config.yaml
n_kv_head: 6
head_dim: 128
activation: "tanh_gelu"
bias: "all"
tie_embeddings: true
beta1: 0.9
warmup_steps: 200
seq_len: 2048
train_tokens: 1128000000
MLP neurons of a small language model. Each row is named by its layer, matrix (up: input weights; down: output weights) and neuron, and shows model dimensions 480-607. Each number is 128 + 24 x the weight over its row's rms, rounded and kept within 0 to 255. Numbers have three digits each.
After each neuron's rows, "fires after" lists the tokens most often just before its 100 highest values on Wikipedia text that the model never trained on.

L2.up1754:135138133112135104119108107131151124114126114119096125149116189123128125118109115127137169120166123185160127154120125138119121130115149138137127156134132087165115202148139168124144102095140150121144139157128081142180126143107130096171131146149136115170133113156135171126113102144116131130145159118128122101145132131124115129147110114112140110124131119124102146149137093121126127093116
L2.down1754:103104134134128132123128181164107138164184126115118141153117071122108137111116087154112144146123124116096122113161158175122109189125153099113192103138098154112138126137154127117092129130106100169123181093118138141155135095136132174107104078109091088171127138126146122118159094100151108141135143121164145197122085099146137142080113112130155130180127132187141115115139129158121162146114
fires after: " \"", " (", "\n", " |\n"

L2.up382:161108159148179151107114111112127115178149093121059109120107128133122145076145142153165180136112148114139167175134108124181115149155093128099127133124138129123094103157118100169161135108129155115058098144107088166179103130126104090125150121138140107139102138094134180129125110147164136122150166087138124119108116110127107132163121152169108125138152105113138131085125112110115116160139
L2.down382:146177116143114106103134106144152131125102096133110131163118149121162113160132104094134129097090145135142186129097166151101139146126090167140150151128096137128110109080136133110088131102127130100134148125150153132115139118112166096151147123124123141131137109153160148147155164112101099076144142133128121115144139136081175117135089113052133128118152143132089161139136147151107119070172
fires after: " to", " not"

L2.up945:132123110118138092123099112160108131123176110131088152096094145132134125091120105156105169167151104146158153114140129142103114101116131132143143139156131137137111143167148136125131171146127111134129109181091120095109107196140113156132123149115122150091177137147112121160202112101185137127142117115099143152114146111165110152169121120131160099180099074101100133102056146088116130123118
L2.down945:104108127155164148101109126173082069118109150128094162147131095119113132093107151117115122107137088107055087179144115125148139124157119106118166126116124096122117119127150146139128102141108126144126104091111127131150133105138116089132157144138146091183125167119127112106103136134105083117072146154120183112142152132146095122150104124107118126130099119148100101153098140174137130159131
fires after: " the", "The"

L2.up1715:125134113088118114119132130107130140136139127129153141186101117103111098178124078127114143153117154166116126144133071144158107147162084117097137138140118104125136126121109141194150124127143128108138132109140145185105172113158115128119170132134145162097155106166146164163141141117117102183098146105135128120146123131165108135168154113143120149092118078118097146107139121175117111094152
L2.down1715:112102124107155148129060125157159129137113143121106150109153169109122140150115127114148146137135082122098139115139080160142157156148153155182102106139141147116163143135152155092105128147101147121136118138101140090117143146122092111123083115149131118152102136130111150082085156152108133105131100112101121119139094079104146115098125171107162149118105134153169089146136078128105100100176
fires after: ",", "0", " ", "7"

L2.up2436:106147122126094149147118122102099151176099153078134153104088110097141105131118153145104154148090133207144169097124118094115149165102109152117150145110117119148139108191150137129117152143114166140131124162141152156148082120097113112129125135139159121138116135121094121139167131124019112143139150115132146155153100104102166117116113172137086128119120158119103120145159142153133135134097
L2.down2436:096137112119120145136144112114097110115116125102147144119099138138167119105124113134144144141147141153106178151089111082135096094064096119115158155090082149120177129163119124192137140140169134149165116172092114129186123116130119141106092109158131074166134148138113161126131159144064134166122152123112159124106151122147094130150137124119101143128122152147132143129162129152132146115109
fires after: "1", " |", "–"

L2.up552:153145171148150109101170183126102113142096091121175143144118157098158118135115072123105142135112184135130080124160106135122110098119127108105106110095138104112141119177138101105155088152134094126098131109101103125204115117127120144114121142140113152116108140161144075152171148112134118141109133086121149144125112100155162074132168124110147161146128115151086139169110126162118158116157
L2.down552:069139120084119177146143114111100126099119153158121137125113127102103149121146157116131119110085072139137118129157088138104113107120109138136122147082145116124135129118120121103109125106144117136127158128115134124108109147131142180111139143149151130162133104145138104108106096153097156116113124105140138121136101128114050101155174144138138170123145083127115109061132142108149165123169
fires after: "–", " to", "1", "/", "-"

L2.up1980:109120102130118135090153183120148086102100113127107147095154114143107138136116131174088139086080117116128135143161140159171112152139126156127073089107122146172114119113103111146144141154101137109126132123139095142107153111123093106080112084138106117118137086149162114135142162138162122141085155125119131111113133102144161152161122120163131106124115138111129136092145125129158151129156
L2.down1980:104144140094119099110144165138087167088138109112161127157116131073124124088115141103156133168164119108111100133128132124126148135129125116132127161148168096136142102140134115131120121099148125153150091145075132112089156145139151113158132148159136163133103201124099095139120128162098096134164154148121136138127116177118115137114123115090108126155127130115115127165127158147138154145112
fires after: " and", " has", " was", " is", " had", " also"

L2.up411:103118091110119120117136134140095116133161116123128166161139107134071119115142165110159166142133117144128093117132138138126095135113121130133128101133100163138139146158146125123187106135176127152165093113136093129115092155143160139140128102142129155133130121153126113142126084138100072135093127129128098112112109156112134138076122162116120081099106118114112115112118149126125111166163
L2.down411:120143165162166122146077109119118102110133144079110107134125087127139109134089103140113115081099095097161133127163153115110117109183151115124135099134110140097120116123143140148147107067114129130113139157132103147126165193142098156115104153150137074117116119120111135135126141129129161127100122098123124144133176129159129140149113122113156121078097083112128093144087125151115135117127
fires after: " the", " of", ".S", " and", " Sp"

L2.up2820:137126129093118116157114130122138169152175112130123158126100106126101131157128096099154069147137131115146112178131074100126124151118132144135128121167176129088161110104103107084149115125093150154120115110126088164151079137137107141118135119106141124116127161130103107151111108140141133101131143114107127161084122133107114090160178182157099120160092148113158120154088133097164141117128
L2.down2820:108174145115167087104156160164139126105107095094098129055188114115119112119134142126120128145153102150161103117180145113140112062126154111109118133116118135105109094083148125110114151124119110137104137178121141114159115149120094122107158150137133104138157148134142094107150122099121129107108140154093140120135120155105118110113117145130115128125120118147147142117103102151092105103081
fires after: " (", "===", "aged"

L2.up1165:155148110086124138124103147135161122131143096154149103098113139143104139136145127112173123116113116145191133153112115105139113148134117108095109112113106126146089114123143159142159133143164161105118165139127131078099120086111144106149124129118145139129151122133120135103124178087158145123148103115121141120149140133140164171098159116134147153128167097103134132093112145125167140112130
L2.down1165:113138108113102139131116121146124122132120127109136149144150094164138143111168127129089111105103173108157117132145133114140118139149132113136124158091082132143115122074119135115117144159096107166172114145100109136134112130123141123102145129158081168133138096148108137124102136150106137118121135117153060103154108154072119109140126121125117156073124160143136130166139093159102123105101
fires after: ",", "\","

L2.up38:133109150140135111138114140120113091137187121134137150144130113164093128127128100170108117082140132144131037192117094116121135102125096140094118141098137104156090108183164143126147138093158149111121139094155193120160115114126116124142116131103130119134132112089159122116130110069134135122123115129156097160140159122141135135117166167116099124092129150131125150127113117113135159108108
L2.down38:164140115126101089106157119147116121132150134072140069095140143114164102139134153120138132171114097113148058130093172121120069119143106118103160112120122068125147115124117153160084113133100108144150152115114083144145165145140140127082148105218125115126128140125163158112103134125121123144125136158090097116140128157138136167127109092110107095117088170124108114130140150133115118095112
fires after: " in", " with", " for", " by", " to"

L2.up2796:173094100156072117144112073119158143168122132179138177134151111104130127146137123141156109100055109114145063156173106132159127137097144115130103137157091146157101127111160139117121155118163139132152136131092123165117112129126118130104069134113148124154148180072137076085130106143150146106158126165168150121117131136149143116129135136131130147145125124107157141169112124139137113169164
L2.down2796:141162118115132122137147115112110113120116106153105116160175145149170137127137150102128111145120124179121132159119169155137125144153112187159142100126163107062191141145118122109137146140123127100145169110104116133125171120157177124122120125089140098123128127110130111117138145148136120167112120123135097144135094109156123144115116143132142116127157147152091135153158121099118139144117
fires after: ".", " of"

L2.up1689:116154126131084130097124103112148096096123098094162122137133156112141142124103114113101137094152105110130141131117085098147125140133108116098118139154092117131134130139123136105113121078187104148115098126140137125139137139115124111114129149161138121159164153116143125168107098140125101104110169156121094129140124096081127152115125175118111159162116111115090111166084114167111124114121
L2.down1689:116086166101168145138148100150135130155099138115134151138120149151136103066146082150148116130146171144141104155103114116113144165132144111151090151120184125132067135169176146095133107119099121089121097164097114124099175145126109164126118141105127100131108116137111104100118109140173160158172133138100122106145153104193112129127082149133152131131114152113136115120082090186096168125107
fires after: ",", "0", "2", "7", "3"

L2.up1443:118156120119153123145084113102115126112123126096133123157085134161132083137164154164131129134131122147116135154103154156105060132133105131134132106151137131127141132115088105140138082132127097165137104127113185137170078133126171121142106113136163156137128122160122088150146134150120123116114121176085079128104130198152114130097108148098102168136143127118161153091121108134123136106103
L2.down1443:100117137200175121154197128113103167104117113128107111076101146097161166149083128142135141131097088123155064158135124131152131112125102130157134134136103101116114142127144096144088118144125098120108108110161139113122151120152097076126151088117122120125166097106128197145116117073139153107142134128153151132108135090112110123154089080106111145099144137126080148121123100114100183140120
fires after: " the", " to", " and"

L2.up1252:112128102144096136165074100136113144128156128156157119105164122125155091118129112189076122112130118145130130143135115138082156168112126088103103160079127119121154092115143117123136149162170101123117132142149108123081114097138116088131120104127114141108136150128145105154148179082120142107145139153112135085132121148115125135154130084110098128131155097144105149149145119122149105127127
L2.down1252:077157179138128140121164164107163130087165144128113107101114127105070150122132136135111107148152108161144161135118090141134088122116114159157087074139138108126078119100143125142195133102172127127151134066135114135158117137135157135109126147132145141136135090118150170124100053113100150146142116124129181136102129166172125143137161135148073103189140148147140137152106140137122119173142
fires after: ",", " Donovan"

L2.up2213:143166140143095151127128127178090152070111103099149135122162151130096112150112149129159149099109135093132159123095123147130112218158113149100104126092138134147081164098149170093117144180175141164131138127133132114119146167146185134134121123117127137117130103129096096172149154116078122096143190099161079154174121115114118127120088113136174130143108129102147117125162122130140153179131
L2.down2213:141137091120117156122126133143187122124181180142097138095088099135120098142154127092118121141150129127082142192143116130157108147099105136156115123143137126126158139144143116103133148087069167097119136163140160125094107139139131127086146133129157135133130145117128134120124101151163169154146123139119129137121140145111118137152145088093144107138151131131120140108097105091115137137144
fires after: " was", " is", " were", " be"

L2.up1625:100157144158080138130122121149090135116138127095073127135154172129135150133134093184188159146098123120140057106147176122123138144115134130135081159121099105122150107170104166126113122148164138119134124139156138078164144162140065107119125125105105121111119141151113100148167137125118110132180094090104131131132131085125145142161163081068146151109131072107121124125110163150143117128138
L2.down1625:127159160183127104080128161153153152129131143134130107104144117119143106116167162090133136138148091103108092102074131097097107101139139142154110171115118166130097138114166130114098100101132112114130136141114164079125118125123130151165165190123129136148134148117143130132130130103089091105153144135151119147148110123144132123183131161093131176160117133120133078123143162092091127129183
fires after: " in", " of", " ", " the"

L2.up1071:118105127126174109111161093124104140128087103156102139137106145119052141105113114166146156134110150100111150104142160152122152134180089138137130165133136084109149126095127121134159142184148139170123125105160150133136164101121133118160148135107077090123132131140111125093125084137167113131103153087124145134132125122155159146143136117136082140112136119114123129143133128126095137127142
L2.down1071:111112099104139154128086118128128151146130093159091129128134120091143125151103136139183154117116132121095091139081108117135147135131161138091154136167104145121119149150133182128111140126147161092113107149099111110117126112145127151132145132144164167101139141156104109150152136142109155135131147150147156154113139102126106091132131130104134128178108054128111136126087119157117093154134
fires after: ","

L2.up292:197142174124176114163094172124098144140137143125115102149087133140142149133130131120140139072101129117123201124103138107125151120130077121166173139115109165127106139127104128110130124135149121104138143146076117115151096128154140130167166126134089120170125086180125112139168172130107116113175106165112136150133090118127116121148113103112090120129160101163130132106150140137147102172098
L2.down292:136080153158122119121131127143128128153102143102133104142122070119116117125086115074172144124114104134156151120155119150114099131101145110145077102122174089137146102139128124201180104141118138098128154138185127124142102129111128120148134123126100108098137154103123147125163123091125136125111122143169138165118135133132109144132114124089142153114133097092112124098092165163093094190140
fires after: " the", " The", "th"

L2.up1756:126121117141116106127137154131093139153155082146123099146114114143126136106178169140165143148107111156109135162108125118115136132129134158122100144152120145119135114166121163148175089138123137136120169126112152118124183057148086123112133117148169111124137123146106150185115125128148087092111093120157115108090117099144109131126136154134142149188137101104118116122122112125115116124160
L2.down1756:094143078120089150146104133088134115119145135121129139138146167135127123148147141152131185142109128144108132098128126086172143099138100109137149145115139150163172168115147137115132127093161138106124109141144143085123157105164092102106164123143131155118137132101139082118160143146085093189136153127111131123138117137075109114155148145093170111147114095156145169111158124127124129107154
fires after: ",", " United", ";"

L2.up1391:171137128141162110130124143126119121137115116082148166140140095122142123140083118085114108112135126139173129164119097161101116105109137101141149117107160131133123108150137137105163129143138098166120093148153120122154106120098105151101084145086135167129182078100174098135157148108065136131165104166138131159094123147191162156117115172113114120149111068148111106147133133109092123164139
L2.down1391:086157113132122140136102094106136128123119168107151130121114108102096104170087116137167127112101120137158189075109148096095084137128126119140155184152137129127138123080153134137119106161140104122151141142129126097119130109110121117157163090083099152114168188117128161161122149125152104131125141147169102132171121134137140154121163094102139095081104141112136107118173156144132126141130
fires after: " the", "-", " by", " of", ":", "|"

L2.up2311:159149108135137108142121089128118145147098158180177112118131190145161137111103133184152135161150135157129127119086098120128098145113134153138115115099106136133091112113140158161095077122091180128155097132110128121102114110125120080138171095190131123139151133145135136125149191142174124107119119120138143158151116176135155161125116094104094105091168114125102110143140173138140083114072
L2.down2311:089073134139175083135112151087139117119154124106100131173137133163117153062119132135084105088121155095100130107092160141117146145123176134149114097137151114122109136089078110149139137139115132154141169149116131137134083128149142105097101123114137126129129159146124141163132092075196098120123171111097115127107141129121091108128134187137140143158119130148098115102140145160112140143144
fires after: " (", " \""

L2.up1116:128116175096119086153112099139104107135144122139116123150132147093113134121156101152079173117114175115138124099095113126146134135130119098101147114169127121156149121094134131100114130115158122167147116111159132080137148112119155128152138148111112094126159151144156169125121149131125170143092086096132096123122126123152127128118132142130137097153135105134095115134118134115144117105118
L2.down1116:123089135160130122080136117120134112167150096138065105103112122118143110140142101124174158136134150126120143086076112090088146130095142142132126091113138144158117135081120120108126155126128095133071089098155141162121126104140103119156129134098162163132141104111119112139146142097119115124155148117150103128165157140095095154121166131109150182114132132115136127129151149130106109126117
fires after: " the", ")\n"

L2.up88:132139112133135126116164176133139135139151135116165134105082145133131161102160117153180131132099107165165140075180121111154122176101104132125119129129119113095151116154065138119128106082095081126163180144117109112131084117070160140155110150164132164179126160162105115131141119088115150122104156140101132104096120161127151166158154165078127123115174081134112127125095151127113123143173
L2.down88:187121171146129146152165082134172168124125087110075138100165150106122089103159124105118116145130119101133139144139161159186107161120138173119115114132130100121094121124163100152159168145136145118117139127115190144088117159164132162089145113103127106109126110139118147126116094167180141118103127123169107128146121116124153089143123145053116150079110132115134136137127121101112093082169
fires after: " the", " The"

L2.up1830:184124185124126130125148110125150141153132140100148135169105131127112141132144119134137127135138104150141123079120126141121110159111177111140115121120150178121137125140090127116110123125131097119133147123098154143124096188125129135121129098153145125127144155113124147154137181161132111101111100119159131156125123159152163182132128131136098156171163143149093166118127143137117136132151
L2.down1830:106152115126123148187124127126140102071135134141105093087130080136099131138129145107142161121117098124117115149115142143090142083144134093155162126142131146134147138131111090178144166123100120118119095156134125163103103151144122142138160116154114134128137124131150138143110071172147141178131151179125144132117153152089157111081134109127064127115095117119148112131093167147118135153173
fires after: " (", " as", " from", " \"", " to", " renamed"

L2.up2443:127122143132104165118146162141109114101147157143133124102131114105111134149124081148138172104094127089187120174155092144151127136169127099158150077111137111126133176141095140115121128147133137103130135123120110151176123132059094102156100162145109169117162129169140146134111126109109143084146109108109151131110093125103100146099145131121113184144104143113087148127129103144133147117125
L2.down2443:127160149124130171104183084122134098094105129134131101110132123143174081148103128099094120111118138139103107174111116110143146144125105114106074142129139127135132088085113090139098139134147130153150107127174152066104131147165151121110143111161132106164120129174131106081183119172102107137111132122122122142187082177109145120143129117109109105128142082167157103141144136099158167080149
fires after: " in", " on", " of"

L2.up1474:141099119105099155127135126147123137154194113153111123161128110154140161107103152153128103114152119171162156145145124118192125097138106151136115169103139099155125129110142113096125159141159135165155129133127146141144160133122150139125135169148082130115095127115097055113175121111064139114135149126138111111115154095113095151138113125137107160148125142106152126113169112085129085095123
L2.down1474:123119141119123092138142127156108140098136146109123120133137129149114140088131110126094101106129135101068105089149133127114110139072124118126136166160098172141131166122076128153129108108125131121149101117095097142173150145146138082163124099122123119127130175116123144152115153117106125162143165126104182114109106141107115140167187090135131120092127152129159133148121169182088163136139
fires after: ",", "==\n", ".\n\n", " =\n\n", "."

L2.up2282:147095138151130166146129168113123105111118118113086092099127130125141154082099112113106173105136099124156083112114134130154114097126124100124129137139116165081122128147092113137165096167124100108130126167103100120114101140130136122131131126136147141151128157103133111102126093074121132091096127139096106110148113130166122116134122157124182147143133122089138128150139149110172121177155
L2.down2282:105131102076126107171147110124117085125136085108150179119152135095156141113134157106091122101109132123112145118117137144128172145118161109130154169109145170104126101104132134095138154149138087114083155134095131150123079115138118126110142144133111123126125084121119129151115147119111167115134136062156146136109090065096162157171147123133142094137165141186129103111185128114120128072131
fires after: ",", ";", " and"

L2.up1347:115148116148079175145104123109146154092123150089157128168114092142114139160143127105142125161139143127084123110184141103129130103144108174127131129138144130115145147138107117138146169114138088116157127143139109127107115148155094115109160100139098113152128163150125108112152155145110119153144148178123145126146108105167089131068141134097127116152096142135123100096167135074130138115121
L2.down1347:178099134160148083138152147133116130119124111106110129119113167098151131108123145092119137118147121106161148142079080139140120150086128118105138153120140134116172123116154105084138106144125139102101098103106127123122127111113179100143101107142110135080153118125159179128104129131094115121132124128162148111090132110113143146125165090157071130137149142122109155199079122142148111113136
fires after: " the", " a", " ", "The", " The"

L2.up809:084135113135109130116106146079110111126114147094128123130109093135130130130154095153124132146147116185148161130150127148088090107135154119094167120140098134166152141108112143110146130118163172170127131151128147171110110150123108093137155121163100139115125120144111103133087164116157126142108118092108071148169153173141124125159102122112143085121105112158141135084131146125155142121122
L2.down809:137112147143126100128096167121118121147184103111141133129127114158143102104159157062168137193149139135101130117144132114102090124103103128117154119112132122160121137152136125131153102125133169135135122116089154140150088136140152160187119123117094117127124110112141091134089118100163087103147130087147157113113089131145123163117121160131183099140133132149106159095131137156155077113147
fires after: " a"

L2.up2901:152118142102160162112176117111107138150146071097119144150130122145118122162137156158123087121160117143118122123130080120150143105134076153122127127139136139144076142144155155144165150119105094135104110136126112093137127154157097137078108118135152092093154142107138122103132101101150154130150153046132116118097085116120157127154114131131131094104117101114147143149110109139119114138109
L2.down2901:143164147122107082113085137128132142109110134118139102143117105131102122145160133105119197106086078156118123128138131151147118162081148145132090129130131117140119136115107138092133100092125155118139126123138143135119157187112139130155119123102122120124116121151132152115142200113151130119149120128143129106112119112109159131117098135115148142148156163155109149107171167137122122082162
fires after: " and", " /"

L2.up629:086155136135100141145128131151112165111160142124125114120108111134101093175114116085087179193181103140155091150148126163076111140118134146078147138130100117148115146115086121107134115083077138109126103142121123132131150158153126141163119123113108097168138128121120160137103130110120153149115144140118141105140121080122162078105129130100129115164123107152122131168145156132114155136136
L2.down629:107129068131113117110162100164127127126149101100147186137113115107168143122103111136160128119136115128120107102139115142113150103099113143155152122151102086138120095132123114148126079123115089125127111043155144136132154142105112143132134187108101147111149166110106111118148097113158105106129130166126107181122160137116126112080140166106100163142167124138137145114097105156125127155195
fires after: " ", "–"

L2.up1653:136087120161123133105107107128088126158119156104118152086136130179071127134129133142138148130155103118134122100087128143147164096138137126140122122119117108135100154114093105072152129096167132169142128180158120145088076137147100135094122109150119123077135144085145123105093158116083151161132126084202144122135119155134178110125114135128123142131113128145152079115114122086119076101110
L2.down1653:096140144118144135118134153132128133088143126146113127109130137067076113130141128089122141114096101118139139142131136111146131083155155145127113184110143147159157150113113146139105118169150098146119150156141147146110159161145102164100134148117126117128121107157120165134106114132101172132120175121070112171140079104126104119136114132135168136125120110118101116113100115132108101131125
fires after: " and", " or"

L2.up2830:136144110136106142119114123108121122138110127171121108124122136122102139148107129154122105137137099151126150128154141121144127083096123103131143144157078151151081116124148128187093101112096164115167172124136093116217123166159128106103120135110074147100115125107163110103143126121211141110151090151126166106106100104145111127156114125190174131057103065139127149104096137109100165134144
L2.down2830:161109147118131134126114125090137136121114178121118114134154107079131109113202108104124118140153114123137155140154133165092136142169128146103090119143095143099150122165134132125107113127138130123148163117145183141124187082144162103149133163112199177161157130112147180161128138130123118142135151148137104144128164148122153142143146098114139101126160173145088158107115138155103105133159
fires after: " to"

L2.up280:139074137145126138102141103075115141138126131134120153113126132151161147160128144093208129134149100144129099094098085123144137104165096075154115097141095142103139196133086115140116130112133116128141103121124134117106102117150128162133106121145140115131149101151153088121104149121128109124133158068143075150109102127106117101105118105165129121140136112133126143149147153136133071123128
L2.down280:152179154106139140135140157192148136141134139131186094103082101123106111179135119154130127112138127163126075150125137171173119151107130154097106097129160118128101118107124155128142084145133091123126143100102138130161117119136126060119118122128168099125113127150097160120132127134144127132133120155157148141136135174142101156101156148137135126083122108139080096151148107118117158138149
fires after: " and", " /", " was"

L2.up2769:131122075147115115132110150111115142114162116147098115125077132094159150111160127130146111100139186120081175123102090125075120115117113081130112104151121102140175169191120138093110087136107148133166147144070099051124087138140145154135158107124126092157125134133114126119146200085104120130102125078117122149107102126156132132119091137153107142135113155121164120104124105129112118100136
L2.down2769:100140158126139122177148135112100177114132143120148150111060145093165093114157148130162119128099168121139121159124127144143097140140108137121130118142063135110116151141108110149115153116140145105134094172089112130127131104127129151115145141132110100146124099135108103137126150158143141164136131122139109140103137135139118129164164174161177138121141124116109120131178110106160101114106
fires after: " the", " his", "'s", " The"

L2.up2725:114137115134165140119078163147114134087147116142070097128139143149137113097122140130105115107137113117147101106135127144106108115104148145139108130123093078137111089127170147138146135164110132117111136131167153158149118102140140141157166147141085104135113115071134144131136149128149121150093146117114110107113108111109158120120107120121137106123127168087167166098163133137126109134129
L2.down2725:103163134107150131155139126118143125118137131107161129139088139129145154100113131141154120177133130142189166148129138125149102138165099115142146151128108127114145117142111115138100099110124166173102130162106113134163141101127161093097110123110142135123135148147109123134144148127150160129138115124143125165155106152157087136156112151118128163142158124110133115152161134097120184075122
fires after: " is", " was", ",", " are", " were", ")"

L2.up295:138079096173109119141122119119126088117122166117127127127133127131135121083134152126138152098127132108153142112153109087128128128140150152142124150160119131157091134080190128138130105117115118165134143148120138104163128135139159090137116076155172127112162134138102141103128141141138113114097154099096132142109099148121120143136142134173122122136138167074136151144137197131109113115118
L2.down295:154081113122116135109108144127120090090098114111172116162135180119119163097111093166141094112132138149171129089154135155087115153111114126136118140144137135129102123146115116082120103155137122133113154125096132121103113133143117128100130189106131186139176138144154142190093147109130098133124115116102118097113145153106116157142111151109160130158119132166107168100124152159119079104155
fires after: " (", " \""

L2.up889:119091076122137139172112092157088139110106110094149127120135144131143151128103129126121127190089147161168124134100095117103118151162121153143122142120123138103106137145119116149124162108136177074114136130149120162116118195112154118140162156156111082100090081100130164153161126126130141141110129138108086108137139153177116159120137114163105088150121131115141080181124160102103134111075
L2.down889:156112086158167096118117145159131109084128129164087107104121163097121142135135128143128133135119166113127137141153138136086144106144100128132141190161116161108130111105148110100113154151088128146114111121151160143110138174076087145131093083117125156107129092113150089122117148117154099115105141114123116110068080105126131146114139125092162142118130108138139133126128082131157119088133
fires after: " was", " is", " were", " |", " are"

L2.up904:123124117127115114078136152096085129100138147085157125171138161128132091068121118101085128116080142073138156153115112145090143156147084110153130152163131112149163081082180100127127172134188133097112178135122128114137139148115124149182147142123153139129112127123134095114110137100160135123121137120091143104138126127137098133093108112132133119136141121134136120146128167101128144176118
L2.down904:115119163172062151108144116122114120159188100122099100137141152129104106166160161114173134138134111102128147105144168152146080170103122152122128114120156139143152154119168113120126108136106113124136133181142107115160096172156111122110107120109126112092130107102122141134086111100153085119144172143149091132104139163129113116117153124097112150125110143139140121134135145151124128087130
fires after: " |", "–", " the"

L2.up2351:139124113152149125130114133118123156118197109148131155106180160148086121156142134072150130096083133118099128112107123074101127110124151088111141118133162114129151112090134101136126094181157122156142168141121117131132143128134115141163127179106113146146130089155101128116176128164169149147178094097144126116095115142139127105167083089117142094152123132162118103119149132111154135131110
L2.down2351:112139126115116162150131094108105170146113126127090147157125117100152123122127073126129122157136137141155144142084157139137127114141112105095116126129120149159106109126138148159091125156101140130124120119147165138162159143116151096152069106094079119121135159139141132129084148141144110135127114106117055123091111088153130122096147129130132115124148114131130119132092139110163128105154
fires after: " ", " first", "4", " Best"

L2.up2361:111148138115099110086171104138132133161115095155103100159118161131161083111100132190117113101124096128155121127119101141147119123165082152106138085150082111166079151095149095135162122124144129130129140128149128128132093166129152122165176117155186133052182123122157130124136132092131114109129153111121113075168137149074132152146127142089119120132130190100145212146092168113127118113118
L2.down2361:124098124120130161142176129127105148056125153123112138135126126080132142146125114113097144109157115183131131147118093121139126066088123092143100111118163106143129114126145123107148149113149103107116075131182106170118125109102118151073116103165117114149114122120121098175095138084087119114124119148162153151119140089102162165065141136099128122166166139101143124128081107143140117146152
fires after: " (", " \"", "\n", "\n\n", "==\n"

L2.up1543:122135131087104162082108149105143103097107120147146148161121182134108084084114168126075153126130092110157181112146142143145137115119141151130134103171124136123127126145083126140155092122106106131132166102099139142091108124093139111093121134135161196184116095131131144111166110133104133117132148134161130133133088123126128107132113143156103120169146117147097158090124117097116105138107
L2.down1543:134090142121111139135132139111148119178143106134130109137119163138125164162077082125104138195119121151098066087112132152114135121129124127128139173157140142172110095105134091150145118106140124128087117121111118143128179133130130123094141165125099066121126120104130084131133125090142124110147127117134139155131139153140094086119131112118126100141106163094136090124075169179119150185150
fires after: " ", " was", "1", " the"

L2.up2936:134068122144157132111144155140092151092118079147103114147085133141101174143128138152129119132102128130098142142093138133127119097066126170102143097091141159152085102140128140152097114148124173099157122141111149123154140112164153096147132108157129124124094125149126104117118157122170112136146115115130115173118103135135154134113138186119098110068106121159146094117129149157129115150147
L2.down2936:124068107125146081127157131127109113102141098140130114153121116126152112156191122108144087117140152095104163124133147098086151147096119106134132146130146140114173119097142097098088109149127122124099117178082128139123123155130091125125124130108107145126108151128143161159134161123137123142113114082159139172110147151106174155122141162094132119161162177148124141108083095147178100136142
fires after: " to", " and", " for", " after"

L2.up2345:138143140117090085174119104145137142184156141153149136126099123105096154155103142127118094116137130116112111132122133144134117135151161130122153131124103108129145150120135142111148145133061132129120152138127098126125136164132121161140129136121102117120138118135146117112118170085164148155102146161146126116162133123136109127146115196153119117125129089115126113112147174127155128117144
L2.down2345:163163104091136097108135147123158126107137145140146102106123131065139125146147146144112128119155136117121106086134141113133125102132138129103169134137120092110130143131132146105124154144177119135112146192103080102099150125132092155139087118188121101134170109146131089157102171149157092112136124130135159115129126142093142126119134135123104131127119115111129135114125115106135150122153
fires after: " the", " in", " (", ",", " a"